Part of a small language model's weights: 15.9M parameters.
MLP neurons of a small language model. Each row is named by its layer, matrix (up: input weights) and neuron, and shows model dimensions 0-127. Each number is 500 + 40 x the weight over its row's rms, rounded and kept within 0 to 999. Numbers have three digits each.
A block is one neuron, or neurons of one layer that tend to fire together. After each block is what it responds to, as a language model described it from the Wikipedia text at the highest values.

L4.up322:481432492529549532502554521500476590407462569574507473493513499525521524563470509553443510438455417557513477459466578474487514517495470441459524467522559471448482542545469533442451427515447508442448466454492513419575436576504417506525534463485500519501506509570546532463434464487551520499484481549507533514569470543473512390536466505512498485466509524470512572533548543497462469509462
Noun-phrase determiners

L2.up88:526519494474527449460444504561506492446489453467540479461413545516544478499502489450510437475546587488514447511478458490506479451492525503482531519479474536547455481467480520474544531484469465503451452499515484572510492490511467462539517539499535467424462565577503494496561474603531533489450530486514462483460522485471489567468520553574482484499467555492501598496516473517517478474473
L2.up362:516485464586544617518534494511533474464510433526468429462485470464436480552482491522445531496510438488486564538475486493473514533492561487534527525475454448515470578512428509570524626551478414479559541521516557487515527464432521566531544520487465478427459515495552494538492462518501526483426551519390492501531515543455469500504550455534487477482586489529444584496490472570512546480497
L2.up597:502422458517488538480486501491583466499546486399524543427478580421511523491445468422503490526498536481442524536568458495557505502471505484454484502529459543573566529441457516550503467446480503517500498460437604535487502497531520477486462488532509510503438500485444489435472469519579531520549575528399491605476507554422509524530438543516477508533497412462523478533526472530509521488578
L2.up627:494452490494497485553497566524524478539478482523514403421467509522532533436480502520447487565582481472421459515516450462478449529489573478518621512526488492537462398495503462523461507501547417506497492546536484541465504573522472493496498450438528542526509476546472527519540562386507496614492531595509494518454450463467584467556509509452441496478549529515523515475553461483549495501494
L2.up672:486428427511503558525515470449464503527505506492524510491464512459528527451439547522516495514489520464482459541524488405463527535574490466559469554518489518478459582494510485501506494500545525472470547496530595527503581608510560608529501519497539531491531550441443534557519502513457447419507465525438512473478560446508476520544552518464511564435486506493511530542532464485471447521543
L2.up693:407505536538495487506504545480458551523503533534545519522426451396535577514468459545554473515446478525499479557497495434523495519489567434558455497453514437425494515527523510517553537511459418493534475448515502507493506483479498517493499540572411457519467566455531504527505459468497463479505499448504517494559538572502463501502466547489479521486494532492515550565474494466483463445581
L2.up1340:485553543451500468506544515464501476541465488593503449491479551530498445441524515560557442431494528462504452523485574480468478473519504461559459466537488567506469569446461524557539458465612539473535546551485458489543506465529524437532521453447571547457529577528492542504547535464504502431519538459457462463477516529544434562477483549499445424469495526480492541497480430445437515430527
L2.up1445:539473400530520518476545567520548504504530476519406496504476491449613487502487529586539503531463441455479528507448525487495511542470491507491531445474517481379432578510487507552509575443480466501523497537555559562412532594550561541460499491579532502516493535489516498527532465529505463511462459504429532483493465508448513444456501570557483512522479491540516499503475471475495519479477
Word-initial fragment tokens

L3.up75:460539438505454487487433490533523500480531552500473549497463469522479566589556471519442527459502518488473483612472489469542560499519502488473521499514512515456587464610483484443472515482482499443470569540558497506528495459461420491474462505466480510526495505579449456504462542487423447513464488545494507487493515455505446493498581525425426521442510494448460459558468480552461533464528
L3.up86:565481511532506489479579536446497525488477455467444484489542510521547434588472546536557558488507453538491474521537529532474480517537468488467475481493486467487525463504463535455519516498521488569507542518500545527449504529479521501539488502471517459473553483486428496525495522538582459443421480485466548539525477484588521528523517509516512571493420490581588504560507493472514458570456
L3.up185:453521449601456519580525502454523519516439528461555494551503495469457518492505581517559619485465469440413530496512538541519445431553493456549494470480419468478519464418545475533466447450495484514452511480510470439506570432407540507500507502519450511493537527559474540496516466479490597457562491438551489493460572501478537471538421452528526498527480506519518518512503534526481513496540
L3.up281:471530495496521530527544511459530552477440500552473460448498488479484485525477500463511438495491538487483541551477507491493508524515500522551449573530486457521484496523475417491486483427453466456514548508449518561492555467514581417446511580557531477497475521521516497487535508497490520563545567502477474465446471501508505465490470550450588465538454532493473518443478453503622480479472
L3.up1155:560481465475492484488511543532435490466495488515500546468484480508523461514446466468437437539485548515462475515475527490440472497564551556407526543576468544539459510440544535427437527551459518513468459447501482467538484502458533540552443471486527417454475367523468592477500437461466600500448495506500474558592506509464491525540510524531510490453506565484541504520453547481495463538517
L3.up1248:471529483457472451515476587516473518440502552460516503484498509460562530518445500447602455481480484531537467494463494539543541554454476548521534542410535499441541470465538548545477411457543549450489496503532612494496476539528488522407605474433497450521524473447481518549468560462448460515471495489439538437423495449500503491443540463496439523498476405487540506502486467530469499502460
L3.up1477:492509485491501534471556429586528510473512452475490519479547453533557488549515525548511599493502491553507513597456467458504461517570462529432522444452437434452464460538536543488515430480540546442471501601509557485526468472484511514497511470498530516514478534575421525540455511481497529507505488458422515536481478493498408616482570451501514504453484465570495510529497478506517465521508
L3.up1491:454404515539463509483524485459469470484490485506537527512506494481427522537456531502497448487524491550539520481512523441471505520512511577539447544533463546518459479543505478459441498455452507490515478471498603431551490547485531533489511519498530491505513489595484527488473547466545529565531478529526483491597507553485522470491505581529554489522501536551490474517477431482526478506508
Determiners before nouns

L2.up19:512508517479472580546471473488482495463434507463465482497485638509515491497470480565444526521534529547534549545523531444487542527542530495507585467512437519476479503477471483478440559464564537516534475535506456518514573482502497458576520476500493522548517464538496438538432518460471528508504480536446426510476496521544523420545461541442470522482475487545497478430447480539475514445475
L2.up29:504509489454463551516516490439462501482471550508518562515432504533423525624546532614424461529452430472430541525534445499451496551497511454534554446452528482434477532463531518561460545466454532586498522555490517512519517504504486548482594472491479509460485511456473482574522544518482538562553378509531476533528480548477519494480485515466515502498499521496533518442511431501500537474509
L2.up273:578408453479539489503478516409526449494503472571457498376572455488482462573496524507540536506531517485536457470523496471434471532542497391524540458448538502462499503487581474487476485480503487550509454511543564529473549495469504503501448589498492534498506488511441541522475465486479532512481474508496423434469443485465499499521412500499577441498479476581496478505499448514463501529523
L2.up498:523500488473545524529491493443506436486559483431530549491527522495500478525426507507487465481502514513463477464483461496501480553539486535462537455513514458498557487475561477561450536559488469474557590589518569505488475595495538553595509526462552467429489517480497487481438572508498550556498445508480484553515453495529536536443433520465528557481404416497542494378521505473563440487507
L2.up1003:509470498528519504601427409397467427501480491503466491511545535584486428530482501553451519521505549554502480462542451570423503472547491508519540513565581426522530490446556547476465521494472483485543518581517571486469511530433464450513460553460524446493478522518477519512485547509537500479429487524515528621576500527559605490531451477468483557455485453497536492437509458462550498588460
L2.up1106:612586502492504477471460522471529495519527481497558549465486578432526472540504493514529414482444482473425515514463469544450514516482514477471535518360532493431510473487519503559389527447469504490489472497490465463561496542510510533529573532392572437496484530511447455453517570581549535549486478430479473516539512521504524495540403536508415504445567513495510483460457461541566471460502
L2.up1147:457440542459553507472522457439447462486558501506507547480423543573484432525450578582529418502489484506478476410472443523456469536532494531553453415505490501501536469477500436556522469485444502516495512509435475557452494530484541540477524532496477509553488484545534561433494461583504506562439489528505527562538504536495516548561489509508490485477521523493584487540556507489576416535481
L2.up1481:512508473449533499555442470450462498521464473450510516499474468481499522529524486463504600557526538507570471533550475482497475492541453467501523447512434481430485503434541529502473529502423535502570493472487493474520546518507449541485506521535561517486563509525513484493606564544514497513491547514537569552467447518482545481437423475439523545490504467451537511593494492465473472529490
Table header cell separators

L4.up426:512417533485513510504478504461467476510392436445521499523486515426519531534483496408516563516499512514479555493506451482486429502537457483513536550525493566547462459516503491519491574481475492426513541452530433533473464447580574506473510515556552504463485518492511462530530527541538544599533556540529465535465460526425504546535492497509485451508497465460535536478483492458464457477583
Word-initial Latinate prefixes

L3.up283:509515461495483487492525501485436477533575519473476474550536483454480482557473464491497495465537522483498485504529486509458528525452524551488505496478462536577512579542444504544470484456490496517497469537494506518532440475552578529585459469555483488530515524458448464477424515510483526513558558489468443493523497508475435493470516491475502505479477508516582588476522479555450511475531
L3.up600:541493530565480502473484580512514483477392470451487634484517469474450553481504525505516554505520467462501481517419500433447465456471509519605477463434478491491439510458499480510493514557516574476499482551504507529495465477461498492523486481474574561515512440540482506526545587489489524556456491531450474487498588464525525542559491500406496528458455439474451455523474518538519460526471
L3.up984:497580500538464543455529500484495540500545474447523543506495562506476440463425433461529478503499524495495534535500486453509535498461518462475514506543515514540506538478551477529429453492568454540517569556512452590549454534461514529534486409522529503441546501561482539500516567437465543492448495522588459528477478513517521533521447479494531483487449426504569554447475487561493526511496
L3.up1000:537452520550502463546464440515464500572443465477528461457475519523420553600532498486557501539508489485558488544513481463430526484499492558476512439456551565560459479446477502492467513448487448473459517509478501552537529494507438467473468516460493472480506528556503499414524533382503515548556475432495526456463508499407500502534538520483547497528513406470503497523456514454518525454555
L3.up1095:661449533533569553442495512508528481509519537473451481513499467494538444426489460503525471446532504517490518476525578483459453554518480448522513518465563512523444516479431476480496466514423469516523486499477485509484465507509511468515528457518507457512547478490421511481476453519540503457483490504487474510508487412519513536580514499530508492417535543557491471436485441530453546468568
L3.up1130:473507448514474462501555540536566489471523473577412423572462517588483510527505440530530517421573487524516506561523503478481516514481568452574516488477497508555500526474536486566460548512496537472508528456535441559540500543512508522475479510540464477529524541460487551415503558516492493434535590543505438523499493477572436536438549496480540408470465527507502488454552463491454468549521
L3.up1230:488492479525465488513519500489556470520397432510480522500487479566396570512429474459522438540509511525518419557522521510456490556526514498495515485511507470508441477497509507530510443524433504487418539538465533471594516563507431515484535519460535516455512579519539575516461470451502521594466557458503449477510473474504479528452484484411468511527463550459542522517465509529532471519524
L3.up1416:524466467500490552479518506579524499523521464471429479567463582525537484514528452472492525559450459537461534537524526524460521489449590455449493506438550491484539491511492539513527493498519492546471446480492542468555447499499555496465505537517508478512491509528430542484492510520536523453517519514543514601464529428441517511513470463436475507469535425506533578509615509487460440567538
Word-initial subword pieces